config.toml
n_layer = 16
d_model = 512
n_head = 8
n_kv_head = 8
head_dim = 64
d_mlp = 2048
vocab_size = 42661
activation = "gelu"
norm = "layernorm"
norm_place = "pre"
norm_eps = 1e-05
positions = "rope"
rope_base = 10000.0
rope_fraction = 0.25
qk_norm = false
attn_scale = 0.125
bias = "all"
tie_embeddings = false
parallel_block = false
init = "normal"
init_std_qkv = 0.0297
init_std_o = 0.0
init_std_up = 0.0297
init_std_down = 0.0
optimizer = "cautious_adamw"
lr = 0.000575
lr_mult_up = 0.817
beta1 = 0.95
beta2 = 0.99
lr_head = 0.00869
grad_clip = 1.0
warmup_steps = 382
schedule = "wsd"
decay_fraction = 1.0
decay_shape = "pow"
final_lr_fraction = 0.0
batch_tokens = [131072, 262144, 524288]
seq_len = 512
doc_mask = false
train_tokens = 1195000000
steps = 4432
dataset = "wikipedia_en"
MLP neurons of a small language model. Each row is named by its layer, matrix (up: input weights; down: output weights) and neuron, and shows model dimensions 144-335. Each number is 128 + 24 x the weight over its row's rms, rounded and kept within 0 to 255. Numbers have three digits each.
Before each neuron's rows, "fires on" lists the tokens most often at its 100 highest values on Wikipedia text that the model never trained on.

fires on: " of", " in", " |", " from", "==", "==="
L11.up1517:148139157185086093149107112117146141135152113118128093111116116155134128139122072119135139168102095133200142119103144125140128143079095118146115116141110141132138140173143096130113124135148128133085144107142076106149103119117140154134164090083143167108137113155166136136161107129156119156102115152092115140130100091157151101096171126123169091176162125112055146180142132105092132119148151142121161121140155148124141154149122140108133119129153149110138168113147103134139142146143083086120108181086081159139139119132102095136140090086109126159134123098146139114125109095123125115
L11.down1517:096128128157120138093122156117098124118114140119133165151105163116165091108101155120137138058116137122114149122130142181114120109124129094113155120139122091152156143092130155137126151140080161137143102182076107146092153131152114106137157141134145109152110121159121117084140115134162163087083159099152122141115111159133116146167126123149118137093221113151132112163171148143142145120144098095139113140140177129135129156121150097120140147149157150158103138129134137102157177127175172198152157115117129025094163108106085147069146135149124108086115133166170105128117131131138113109

fires on: " of", " at", ")", "0", " with"
L10.up1685:130121132172150130142124109135108130131104124156148088129139128143132120150145084128158126096139134104144121174098133135153141110128107131088121092162084142174100118128124120124119142121155133126103067102102128112097113121089146102106135131102084163126093147143163134124183133114131116108123159138141178113132101092099146109084171149121136132180139149128138131165120102123114117193158167100146078121145149114112131138102141150105097099128186136141083197133124092137097116069091168098152116158130099141110120145141136139099139118085099149075137160179105159134155112128124118116
L10.down1685:115148157119127117133141108131117131097142129112105157154130156108126131143123162187148128119130123173144086113134144091086137133103128098105147105098157096112104149111125102118134105153093143118149139133129142152105141144135124131130130108103172169145146123117113114108120130129139116108122080127143113137127135139111126110157149115123049094141157116143143143106120131156132136106096127146162176106109105138129094089136100096089174138103255123138127127095141141105135150126116113175134130110160127090129129127122120157085101111096133118152132149164123098137139119123137115108

fires on: " |", " (", " on", " "
L10.up344:096139114126147128102141120131108127135165114136127108140097132137100113102104138130156154153150173128137124147150140137094097139159135114155098144127106132143118151049116155179100133144129092133115115140156115190091115118142155111125157079096107179118143164123133177113117142125143115159091103105139167151130128137107147114122147131127102088120135106146150122146091184092136111113135134124095100147113082128115136137146139109128118110160109114079115132116137097114126093138152123114169089111150146130108122101124113119069122165113121140126104161121092141124144145097124136131
L10.down344:141107060117124177118139109078135123135128164117151137128140153111135150162165068119139120139117127132153139122116151184143149115130134133152124102102163120067155137164143056171128105148093153126112144142136166118163132089137141126111151127151131082096116098089124099164136102145088148120155131137122172141132167067140127129113144154165139154128101156066108132143160110130117098116160102103152144116111125144100140126148105086086137136135060137128154097133103120134116113137155141107143155168116115112152117153110102127101143113122169163093142132074136152114134120105133116089

fires on: " and", " of", " in"
L10.up1234:156075161121114134146159128098131123107145109187130118145105096151145128138131082101107111146137157104157139143130116173101115122131139179151119139144123151100140110111153142146107130142184103149132170148134135162159122116129107150168180071114117135065162128178132135142154166126102135122181131158072137098166163117142159131111141169120105158118119102131112152174160124118133135123140129148173134115115154170119116156145139131110116129146134151137124135095108097116151119098115154130099131147133117137128110137138164106179076150146106121152141125077119175106117146163132128121
L10.down1234:106149079108151141150071098162134151147098141108096136112127134139130100160143146181103168114118172183135119116112124113141139144149119112132135115113146107126107124119084167101143129125150156127114095129116135138084146137167129145117118174113100105162107135162087103131173154106154100152080164105187126088157108126134087133118122103189157123118108125107167138118112118144145143156134108140131100135156154122139157146138137097107115117097137126142134101151152123120179151154138135130140140088139181126141148079077098186108105143169106130106115146186132100181140102121115129095

fires on: " ", " City"
L11.up236:165175097137127083109110116108172124193125118162184151108133132119131149118123128157131096169145144141179165091143176098129120136153093120103086107148122146124142138143129143135068178075109164105146118169110146121135147105124089076140126119136128141149125152146128149103109087138135157095078135132099126110166099070120124100110132083174123118123089130105128131179206126111171142143140087126114088102116119103131120149189165159131122137115115182100122092129151137148130125157154127146112132140106116108090103114146107146145121093107124105158117169115115163109123114102136121169
L11.down236:106133136110062157126129145116123162129110150124109129137095130166139136107170100117126111105112112122131102134128135187126139113075142103113150085123134125092106105096118095150128103112113099147115127176144120095109119172101104138121130101158133163125163143112090144173142139130121125137098092146140108115156115112123125131115103110102161056124156101095099099135142129124114144136109110138125118129098112129161145155124063138152140123101098173185107114146146122147154133143132127187127106152117157102110124187120155123116141086131155170133136112143159098149139096101127143100

fires on: ":", " E", "′", "–", " Co", " "
L11.up1165:162087141111153131152136153108148163147117107099163100162163164149097099121110117122121097123162124159129097131145160137135127151129145134111104112161120107151118088124164156163136128070141105138128086175108131100086128123096157136132133163141141132157151131123170128107091134142117141128118086120145157100132117134167111160136123138138164100158144147118135108133144110110137168094171164065100125155123110099076123142152159108097082129128096131126109108117149103147157139103131113101127121129115190139105103094101139079136104133176156146124113153087136131126108117134148126149
L11.down1165:120106122107157109125145158112154142187114135129165120159152083119099123151149118140123132143174099089135128109112112125138161083118141137115164101131099114139064128102073091108154140140155113097093102139083120106147129148164155099162100144141116171129160103205119162111065133141183139131130119088163107167131144174125134165118125112093177125136118124151189136088109138119118112125149098157116158151115117123117106100127163141096140169146043107103136125136114171115114149144180114078117118143099129105163139113118153089123146164123181143151126117144137148140143132123140113166

fires on: ".", " and", " +", " (", ",", "|---|---|---|---|---|---|\n"
L10.up1715:115123144100131159134135128128157130129132117120104121151124135113109131123131143141139094108095151098124147118117140146083171114099135132102134111103107156103144112076129114141104131164129114136091084147101147131160148109114163098169182106143104152170107102136133128141148133131163165062166116116093091125160145163155124125086120100134133138155140090141180130127132111150127148119083122137117100090153107134108159153099119061134112127104127113127120115118123178142121110108135107102124134130132114157141193119129093116138152122080129176098146148153153129132054097081113113126
L10.down1715:135151118146101128112127140121111135123152128103120166114162136109129138126093112130150130148122129134142142117166120167108134071148093125128100118144131164120085147140127096133134107150153080118110142119112145115084125118117105183164125131098163112098124138133139118119089113139152122153159101132141122166113091163089148133129081144170115140161102125120142148140101108119152129184137167094130151108120151136147148086138121106132122147063044112126155129116160151148121133154130144137143112097110149130111112127085113117097069125137157139130098127114103102166152099104125123137

fires on: " |", " the", ":"
L10.up77:138174146153089077118149136133144133142148156135142083138136138146135137115140095095114091123123162119138130078117107158153142152148120151111107153114137126094110141151101108138116131136153066160108126154143129106144089109090173100091120097146143179129135139126133138117121135138114137127172123143126116134119140114145120110125158073115132149172164094117111158124136160123127103130164178139177140113119121160123106151111186147174127168115133163121117074101126130138109110086106107090120147132140108100137138120150109114140133117098097104108127106130154131139143133120153141141
L10.down77:127124147135141146143109151122145136126150091167102156145103125139127104153168114116170071107149141152129093163098159166109158085112120095146095117116095105129133124128135135105147120131126147137109097142114093118120139137139086121109121145108100124092108135126174118126133111152169156148105160129148146087161132123126102114125105163131135114083122114126121144155123096113134148136144101104136135142110158134132155180166122126113092121133140143174125177147108125121142148135102123131115129112159128081124106108126116199103139144173129154113130086099122156130119110139139180095

fires on: " the", ":", "uck", " &", " a"
L10.up1295:096163137154109089096099132168123112140143116144113125177183140124132153115130129126117136155103156147112126106151134141163159137117128116157160112130115143104122116105135127118164104154120136162124143154105111122132163138142148112128147136143130142094094140121097169169107186141113126092116097151128112109130151062133123165161153157136128096143072147110142123132162122120122137147075137126104126112117115086101102165079130113124123164131141136149161124124112147127130123145137146131149134125123115124129166115132101131149133132111097162109143128171086097120133106132177114143
L10.down1295:092112150128128142110137135147124139112114116159128074128115135106118135153139046163147083094101129090138106128121141204110115112124153091127100143133091129098149102115122186153174120148159158107125134124129108167128133140118114121116158111151104114091138129147154162094125117128158114109128150131142123115107125145142123146101120139153143073158161129132139114139102071150140086135109123117173139142118074122168088160136146111092154133101147120118140128106084141144166118090127152116133148131131151103115115104150151101116115157122109125128128101123124139158109144126099131120

fires on: ",", "\n", ":", " Maritime"
L10.up1871:106139154103158111125142156115140183119153142108140127153179121105109139165107083148138107109116157088142103100065142116061101150136124181131143102130125148130118171112108094128074099147132153154079161137121120138093132127139153068121106108097161124146115148168134173116124152138119073133112082135160139127102109133131098154136124130122151154183166105141145157135160110130105124125071107153100142115155141138111183107166147120136111201147121137125111089133133126062119148123134167090116133144129124136092178117117132101125157111128096136072144129133105155102169116157175143149
L10.down1871:126101126120094115109132100135106115151098139103091131136081147113098152114140146132130107141095136141119138135178115129182138111085139119107142098099121150117101110136136151169140175110116100137121120165141172113141158138144109149131179121122124101169111130127132125127173122142185195114124122120124142161128145132144097130090154132132141126130146108099141111150126110115123140146159131126155145144122101106164100115103113102101104103092255130156153128139104095165118107093137135161127100135114133127131095111102105153119159135145123147127136152162145094152152119145132130125

fires on: " the", " of", ",", " which"
L10.up198:128143066097107153087136198060141094149126146133093075102104118101130127106168109129123171145159134100132107096129120139114135140149101133111098163150110155113130103130172127096134106130173157140111111156052098165117156077096157122097144106094106112145147098090119141145116116111110156107143124162136142169146141133139170108103141127107098082142083131146134123131100149121120118118127148141151118132158133088119096112075133062138150161162162118162120101186123100133103105129110105089147110145105149147130144105159098100129177121094123126115121107093163145127150157149143114125
L10.down198:127115162129183123154151150142102122157162162152134145125154144085135133099113124086152104148111124144132173150135134211121108139127152103106157148104140122139169145093148096105137112145129103118122127126176115140128107109177146178119159118143139142116079148157102150091169126135125127143087054095126091133113102145132104136145112145163130121124151124126115129106144128128134143147116113135135120102085123114145132188159118118098121081072183120149105100135127138090160124141123129116083095085138122128128119141172174149148123122115133148096116146173120119132147118141157123115

fires on: ")", " of", "\"", " on", " ("
L10.up27:122125127120166129103106131124126156126131123116106145085152148127068141123131143097121168119160139127134116141124076143121191115106074120097105109115119101101131087133128128106113104110151096115106123114130141168129104114144159116133150110125152162149086109139102129152178160108104146085111158116172102122105123128103158110142106107065134139139135165114135120140153137122138108183095112130108136103146173113107132142150161123124121124152138162115112175127137134101152115115105120112143129130157113108155141142122113110120103144131094094127111112151121157111140139132171112130
L10.down27:171118132114121183109157135108065108133150108091121137121115111086153107111105174127176146113151078108137134075123159193115082125159124101128149122103105103123137141142122121149131160106139108159087111125110122169141156118158114148158107126150147130084126107124167135108135086121132140167106134153113117128156149102134106163130141127160126178156203149138102152133146139123129104098174137166162136141112125107173126097130154064100128130125088111131150130098116070149086119147115103172143143170123133088131129105152080110116155101104142133129136092130132156139124162120130119146

fires on: " ", " |\n", "\n\n", " |", ")\n\n", " in"
L10.up305:098162156089122110148147128118121116131137095104119114149154129142170122148160132152159127188138125098141119157147129133101130143144132137107157131155121109127106132174105113166150159102104136122131105164138151185133135120101146163137110118101138088139138134105188097149158159102165135099176140137088164152135116141105147093144145099121131122124123115152123104149160109134165151113160112105168126107134179122171158086121144040126136153134110161136140168147144160142100123128166165105125122080109107144098129132160156134171126094124155122114083134108130100144113123124164119116
L10.down305:096145139151117145106175109117127126116115145158160176078097141100115113155112146081134128060160119097086165116120151184150131160136120080135142127126114115148150126162118132127142154120169148169089117117087123142141126133152119090142110134172098137135149116140110138140134134094138110099130101083128112141107139146133103105119164064150123101096143161075092137096103106130105111157138127131123099135120170147152176180144114168072122110146114152166164151100155108128144144153137190120114128125151114098148136081166162128108133105133138146113147125131121128134114132107127182129

fires on: ",", " of", "),", ")", " in", " and"
L10.up1723:132088132138156095143115083106127135111149126159168108089126048101102144127106125105093127115124162089118121122137141144127131131065124184127125150091105102187137144108169136160092123094160140167098082124108119131102134101104122126111110105119090154114144162080148115138119114159151152111176122119102114140153119140134154124089125124138083109108151165120152132131130129159108173151116132129157117111125173132132131106152121117133129131160151153091102114144158096099119118124144107129111093155128093171115146129144156121134133110080064130132136082111174165137125132142108109160
L10.down1723:140105123169152126151173133142120139155159090109110163102140137130132134157153106098145070158088112127129126108116158195136105140128130117111103109151116137140117133156117110123150087154119094098135143143110166139120167116181135146093170116127148125127107109130116125086125136136116116149111090117122142121141143131148086107075155132117124098110183111117116134130104123139153122145127152129130170130117160120109120178125168122164117103117217117117166149120154147114172148158114099130124113158103176095123128107119150145098114133154142123113112145142142123115114092179137141099

fires on: ",", " that", " and", " the"
L10.up1890:133101110135129136153152114097070111107165097146137129096105118158140132117103148119116126105098128156178097116098100140078120164122111143125180117114091125126147126150152139124091112128131168149120125135125103112082134126129125091158123141109160151099111123162167135125114127157096139136171095148085113125113094122124118179098134129166111160122135099092111098141148163104135110125118180062167117116102130132129101091175155132141107127133142067117117122091094125093138116110104157104101133134126109149127200116172141108147141120082146143085109112073115154154121150105160150179
L10.down1890:128127127145094120091135142165136194135148175120095103180159158118086159108091097129148112124119113147116104153166137192150139156191134102104137129122156143086118106143143113121146140140093095124096148120155159096151111135095079160126165162123143125160148116121090145127151100132146133136101133140092137123164161137124149133114102150135124122108136122154129146132134160136126118146134119161120123163137167119138144137156076106096084097093191157147167078114148139128114140124121137139113091101203159112122063084169109175128145141134128101123102105136134104150135110132109137079

fires on: ".", " |", ").", ":"
L10.up556:131160147128137106111120166133113144153160131135136125133164150110141088115157137115109163150102114122135130130152094119081042112143187151143119132130084121147148110162175115151133155105123137118126138115116121111138134121088125150136130135118092166120130111133136102099130111119125099133128148123154162147129115101119128114141125093120113155155150137116111098128164178101110092141109128150115097141101108128146087109139166091099121189131124165148102133127148130139145116108103125130113134148081138157065158121111151130111098113129170099156144134132126115119132150088108143132
L10.down556:104101116177126109096154119121129153097108138140091133108155131162130133156144157138126124094165146128099133115150118067143162122094121153119152140080149135147177154144154074122125094130116125138121122109116138109108125114123120084100132120136171111149137115129096158157167144108098094107137107142144140132123097120108065148139111119093100121085105121117156126136107094132147133123108115154076182118124145162128118064113149182109117131124154140100153148128155134102148146097169144089163144148160096118152144132119141125139095112145118126164143120135098125136128120127161121129

fires on: " ", "\n", ")\n", " ("
L10.up1423:103153103097103110113119099160091147137104131120127101139080173101138122133129125128109109130118139150169116134125113100118108120122104167103159092134146147126136122134148157161137139152143115111170118122130153142122145117101169107160082103131116182166172146176113132177109121118174144137160111161094135134120130174140098110144118066155143135144118115135145114166155163142108120162118100125131104110115147106145186058157152121102114135128097117164093122145128093118141039102108138089101120122093110153094126097147109095179138144164162085124124109107153117085112120132121159129
L10.down1423:110159169115126134117116149099153121132110148134139111116142169125126140145158162142097115144107113103140101098084146182160172134106145096148099129115100147080111097104162125094154180163112081107118164149110107110146078137161139113086152168106143105125119153098152070142161126131091141151106121114089153109144163106127135184120117143132084133154138167129101114110145098113116158150135114129146155159123118117163080128199135160137149116164094140136116122144138120129113072125142129132132116129126116143140130105082086122110077143115149103124142118125143153134126121136066117108

fires on: ",", "),", " and", ")"
L11.up605:144156097130126107160126108138112105096138163122123136121106129144146142104149133135112148084112137098099131129134114142163136098136081086155104122131108105161133104145170153089127124154152149130089143126116121165141138184094116141124152086120103167150088172183168142150102131146122157132109147164121111163131134158152112131084183125097149173138164140157160095093154124107098160092129143113121117139098133084093116108147154103106128129110153199119113125168163115116219101063164137105119113110158119136146113163151155130155157160136126145089121098095154118123125152135120114163
L11.down605:117103122082153165149147115152124108177153121127132146111157120114112130127133143104167098121156121127132139124104142148128145142133126150104127171091114158144147127138161131133123128104134081126120100082078125119147150117178116106107093131144152125156097127116114125160138119123133108121181128105104114112120124164144106143134075107143119148112178111123132116153118124141142175146121142134127141102143147153155154096120094125117082122094242100137142140117180132084108139139105138136148153129150135114115128117152068133084157083117164115114163119149105107122115129105097171123

fires on: " and", " at", " on", " to", " "
L11.up1157:153138104115132159109149158114128148155110100133158124143128129063116153113138151150116100062158095128172110123139127146134110111185119098173140080161088126079158101150103165134092146129139141163152111115167123135131124111079145134112128090158105093109154129144124094135135136105130162102117092144156131118176148113144110126105084094169121124096147140119129131147170128079143123133108080149083133109145109113121127096158175126150111128125128136142128141125117117078121159144152161136109124167118131145097120126142126136104121159138106132176134130094139144134153138113131123091
L11.down1157:133095127105141104159092116120127161159097175106097114131115148158132149111135122077149092111151090152125139112122132106130126123111150129081155142103132071136167139097123102104138092129137161116132159134073091104107163135158087073138114142158189132146109118137120148101141120094161126127101106121136119138108138160117143136094158192114143156097128135143159141104131145162125124143111168123111156149122140116161077131119135091109156080127108144117121131147134165152090129107097103142140116149084169109117106138117141081116105066153096117128144113168096137129165100177098091129

fires on: " as", " and", " was", " who"
L10.up323:185184147107172063150112146129117118115119158136119101126097115155138132129120142146121125114124154127116139109104110123136134103150090153108102097135096142110076124068121175163130125138124146154124163118146134145127139151146137146112137114101088127122126145186121124149137121120124138113122109111123124147107138104114135091100131130113147096160107126160088147103180148140182133146128188113157136171081183122140145148138147100147092103135131113118114123087137111147117108109116147099126143149110115136102144136130141142111156106136103138083137138148152159102138096085090152131
L10.down323:101106146166065180108184128113105146134136105104135133160152122126153198123111134111117138150121090125161142134155171124090129147085129117129140144127134115118134174156117096174106110111144125132132121152151156108154139079129120156176134136145109100121097123107133149150163156117091145147133109108100150129162118126146132108120144134143104150108122110126146114195155135088127099099087122142084089075168104119135105110124099144147159169138136148130113128135104145149122102101120179144134102121149121145112145124137138105186134120122080095123137133136116145148131177132112079142

fires on: " the", " The", ":", " |"
L10.up258:143144126125120146096122148142136159094103133127149135155145142133079163102143142115143105132135137150144129115107086132157113132094146125133132128146159139113153126100128098089088166146123141119119152200099148149104154122105112112140167157117133120105097161119155085120127097122142121117115087133121105147117200090126174132117084116145165132168099125140102163183104155153158167108154150143134142124148088129125162142117138135086106152168149161136129164122109141107098132147101115147145100137101108129149117102147116111119125146116144111146148125087099173137113142118118161111
L10.down258:106119100151152113114124137142149132132114107129124177125095142128122139114153146107145153138149127126128123140143112130093166154135111108106109117138128150063149169170140114143130148103165139077110113099132106118162125110111135118157108088129128109120168121128165156132110154103124131135096094111168156129105109119109106134101152116153145083116122130102164179121142111141128127107086115115073176107068154124131122127095114094138150084161178098131139112129052145138111166127127132124104132103139154142147144136120135122125154143092123122109120136145129121125131157088137124149

fires on: " -", " and", "-", " *", ",", " |"
L11.up588:172171141132144069141125140128103147118079146133169115186114145140123099124161107121108082134150116166166139130127124126120140091134142112117128147158101142131094127082122134163129140124172135138126169155124147104139146154066137126114156146107139144124132127180136131125125143126144148108138138115096133121152126139202134100142124109111109115102119140124126167122139123123083142133145128127167123103105120117076104168129124166130124136123133148134131110160187137136149136122116150128109098119111115140113163150116174119141131128109099131123100138127161104112127131110131147132
L11.down588:129136081138165142120113120149180138118160130119114119118134142110137143169161126153149115152085126118094105138126156151111116190108124146152080165114149131097116120138125155111146125150057157123136123115110151094139131145103137123085138161132089140169107100092154132144125103130116117131119134124144134147138144138069144080136147142081083143116151142091147122130110123148144115146091148137131151147126113143158099126092123105137125135120184135140127125138156132106158089120153113153139127109147089121123150143146098134115144125112147158113149126118057166164127175108149131054

fires on: " ", "-", " |", "\n\n", ":", " the"
L10.up424:098087135096129111115110152176075174124157144171137102144138169119083171098184125121118097145097151170136116120108129139121094136119129116147118109125106176119146085135155103100151099124135140119101139160110134083101132129064116120123141172129144118155118108149140114137169182133147092119146137135164112092098117128148143101143082122141098098168117119139172141129137143124166122128152132138112137137141083112128164131151151158116136120131120145123113120140141174135164147100117140088134105183144084159134130129151132126167090116130098186101125158122118090116142100136153112121
L10.down424:139115126098132116130121122114132094112115118132127112094122144132119150146122123156127135131092109134103124079134083132087138170090127148125141113125154130128136138126098146132155167139149169163108125114134125153154129138119105109164090129152118146107152117123144115089100109141122190104118119111114097152126127158099131090142161116111179149134103126177133131095126078149112089113130166121134107136092204155163194093087125118160121127122085107095121094111125118120118169110118126141140144115065168172116138130104113127098174145159104153175137117110085164145122097115132104149

fires on: ",", " |", "|", "'", ")", "\""
L10.up1383:131081132155138083111137125103141118124115111123147115131130132157156112106184121123094128102096122103102126148145129166142128113143124135159121187136156081104105145146136163153149115137127131120137108125114186123158098086143098163102108103142089148156105200121116141155127125096136116118130151068131109175180094137131132132100145051121129098120109144164088122139091129188102188099103098135137134183124167106136113110085112136164102090131120167105119119137149139131141090138096111117104127129141126165123166158138140110131124113105108092118109112112140130089097140151143139152
L10.down1383:110150095157134129126143126161123110109117110140133160154099084090106104148081129114137126127157124132119153111098131199110141066083124099138135124106121163133120141135147105126137176140117145124124156141122127121172134155135152095100120138154115077139109158141148106153156142154120183155116136170122103159098148123094125133144095171089125132104155137100179157105132142130162112163138158155161140076131107168142163143169183120087104139121131124138161112125150106120136146102120115168143115180124094089101148083099105136109157118132152158123145071112117142181134128128112097107

fires on: " was"
L11.up597:124122075132196149125133150076130105127156089135140105080174140111140119137135129108109120134126139060081145061149144187147111089150154147116134149165112132088119149131091085148103087118122058128119126119120153098128143133098150165133105157097128119195098157117097136163112141113131155105084138134151122158150098125140129109148097097131123131141069147125150093148114180132134085151121140160131080124117110104085151163135139131133083143121096104136113120120159130157084170126161086084126111132140165147107149123096155102140141126103157107138162097150130122123121151124088141140
L11.down597:136133126173122123099116106139134179127120134142127160122099116122109118127152104121106113102141125136133121141173062118131126182090121133108140193133146129120132198136120116132115112110113091066127142115097134132083122109147140147141122085149125098170175126124122099172114114159090168137116133122139101114161117145107126135128129132126124124120134092155151120118188088120151103117128160138104132121117149157102059125095135179171111139133156143131096116118113109124097148120145136109146143165136193117158074116139091102077131091164117056089123106092129138130092171108132136128

fires on: " with", ",", " G", "),", "\"", " "
L10.up1390:164135119132143126133091155114145133107111140132122090137115109147145125140147094099140118074108167147128137133175144154119124133110046094161109169146130108133155110145143129151166101103146122141107180157102103099129102122131127149148139116138141140100123162129217094119136174139087156086156084112127125130130147124084121152129183094162161120142146141143091085113171146122118129068114121115093109107133132144114080112146128105109141126079125135117115166133149097096143117092111117081089101127169153184146110135134155168118108130108112079153174132101159161114066092115095111146
L10.down1390:128122126138107100102169093159135146141169113111136179117087140119119115143082144138122177139134128121118118168114100231150122141146136135106085116134109106096127140111089123099165173140123113104135103143128119164104157126115114136095132149123130124165128169120096118170155086065185152170103167136120142112122108153137152127124113142111151116091176109107114124134086109165140119150145069125151106130129178141186151156123144121140081144132148135110138077098116146134116137128124139168135152123089151132107114115110076132112177153160150122088081106151107109153146122109145118151

fires on: " |\n", ";", ",", "\n", ")", ".;"
L10.up1090:139170127152103130118168133142136152058152174106162133121117104121116112157113108120161125096141101111094168147096121155110144140161169133137149094163149123106131139096142147136121078115142121150104143134114136137103125148100113085112125163117124138195126135109140129160159110140136121112106142169141144133158120165101110111140150097134150102172124119120142121161133119166097144099106122139140097135126153143088122156174138097168097094119105146134134124146128123140148120113141150162147116138091156140082124104125132112140161097112135136116129100118134116157133122160162143121
L10.down1090:151106134129143148117132102114129141124096117129090131104136161098154164093182115135129131108110133101164119171122099119101114118076096132127101074109125146139133110152132124100152138132074099181156150179114132089130125127167153150165110140129133170200123114119148144126155145119123134170113138103164093181107123113157120104069169143165085138145150149112167095118114105134102130133173103133154157108121134121158125103108118152137150170114105125161176119119124083166116101094076178136107133161144131143141136124097098098163117108121129137180156139132095135122118186130156142153

fires on: "19", ".", "\n", ","
L10.up1136:136128071138142121117100115168125170094175139131135138101065130169166167123133156176142109118133123067110092158141116099102130120148140153128132118170142138098134129162128120132112112151123134109139099113086166107150125144100133119126119158126153124152115118122090148116086122100108179093158122133120095114145121166094136116128116137117120168141110095168136122126119106119147157098111117090128122104125172133120120135104140112096134197117124161138115113109111135133114107127065116133119115105152129121119161084136135149160171153118111151080089071134116113115116142136137079155
L10.down1136:142116125153110151143105106126107152120066143160119092159145092135101137155148093086175077127146136136163125124149161157171133113136133132145137116130140125116099132160137116157098115126138091155104130133139122118104111164135122113159128122140164075136119116155177092170135091107156096140109096097122078107141135102126115185129075130116139127125151120089147146120118116109143118201086121165126107123134129131099098104159123119144097165124012153147150133110114149155133118101108207157130148127160097139117146145138107110113109128128126154127124117109222112119140133126152148057

fires on: " |", ").", "–", " ", " of"
L11.up1625:133137139135163109129146147149116128132114158135184123147128170111103107119115108119100144145088133130112183184080085124124111114126141133123115097139135145080131119091140180113174105150130146111122127116159160129145148094136111144131182136082106103112150108120123144155167122075136121118101101129161121159084102111115107120071101091119114051168094103125130066126159103134184153149156156131175127171114121160154124159152102126115143103158143143135147127162158114148120093149094178118138145144109101132118110097142121139097104156121116118111079107112161120094091193177118125136
L11.down1625:097136114131143113166103129156112087131118081149136129125151107155100124132138149102141132141112151101091137107124111169119170112161192132116164127167127112179137180168148138129130167157134143114110111162132141109134095147123124113126119144161109139129160114175169139105138124152107144116163129128127120108118084075102102142117152131154131179146135117138164105136085153172128084108135099120143118132110148145069138138182101161122161162144126059153148138127127124132125128131134105116137071148132128138093139134101099136129116118156073133110085117145144083150129127131125098110

fires on: " was", "19", " "
L11.up1729:156141148087140135150147144098120128129158106158147133129137139158135125082136152135131156111123113155115158088125140140169145124130148110123105111153132155127096103123161156155097155186116119098159134128120157172161127134079114095137094135096098133168129129094128129131103140092126064174104127108118118164119104103119130115131131113107123106173112181134128104149106138100168142152143138162111064149122144141152156123157153126144097145129088106096104144123149112155119112086171119118119126156125111114112109096112148119159131142148159102103128160129153147128152090095155107142
L11.down1729:141120109157115129084103156126125144121145129106129106161118094146134177168147132128132075075132108138139141135131143162101101116137136111163167129141139165129131139114132115111198125166178132151126137131107098098165153165142162145167124148108136123148118136112093102147123077166164160133100135106128153135128157153124118118155134113109104138133139121108115130118128111155078046147101120084130148147117106160119126095156114131100121150065100148164123130164128114111121090126143105110131092134103175107121115109115092140044142112169121144169127095134132154132137131112118140112

fires on: " |", ",", "from", " -", " in", " "
L10.up1532:101128146104150149122090117135165176114120129124141102145125129098143092161139077163124111132137158120151158102125117137071107095104171101110116099128176116113111114156069117184082130130129087140143123162129110160159135097118104117110143111116111083093169084108146145124163160149129160131115136110096139138137144120138141124108122128154161102121142093156124118164147112091109124095127159142109128127105126118077108145147167138153111135124133116116059149149140136146152119096108081099152117091149142137125153103081169124161141099118123131107094088078109160136107111181159102108
L10.down1532:132150173100135104167145111140123119114114146114132143107155172117136144111139138099154130125117072126124126118115129225157163181100127163134076083139103098155118132078151110109143139154189102139144117132161096129105131127148119168110166148158128116155115128152115116117137111153119113115138077122122115136130148106081049150155125119098099138120151102146090117104121138159136126163127140112123183098140128125181129161114093144089134128144085116167166145150154121126127134102100147171136165172141095120147146092125077121130086156135171135138174142134155131134090088124134137122

fires on: " ", " Suzuki", " |", " Heat", ";"
L10.up793:100141144138119135165115174175147139137092151133119076129135159162124138115144189144136128146193097120155104123131126139109087108096150173122149132150148144108116178089094138182088101119106087144121115160098078107103138156123201118084105117116138146153087115113145099137161140160139102091140149127133122126163082128148128148118183148104104127138131098106171149111107154149095091156110161086121147148071117148112149128106174104127173120122092155102096136157122097099133122126133111080101114106114132111118125133058135086138088136078110127124136092103130141129148125121131140161
L10.down793:123121097139142153127158096148150137143106130078109182127147106102150143155142086123130119108124152139132153112117081121182112124138084162122180139117149126130107124133111134143154148158140143158129145118123163120135191154141140120114162121164116085137127114127114141166157169116163104157170151151167111098112127151156085135116132123149117097119115136126159139103113133148169153140117094174107106106179139122124141193147074095162143091141129104141119126118161134162129146136147149148115135126134124143109167097121105116149133107168141136147113149133129111105081131088154126087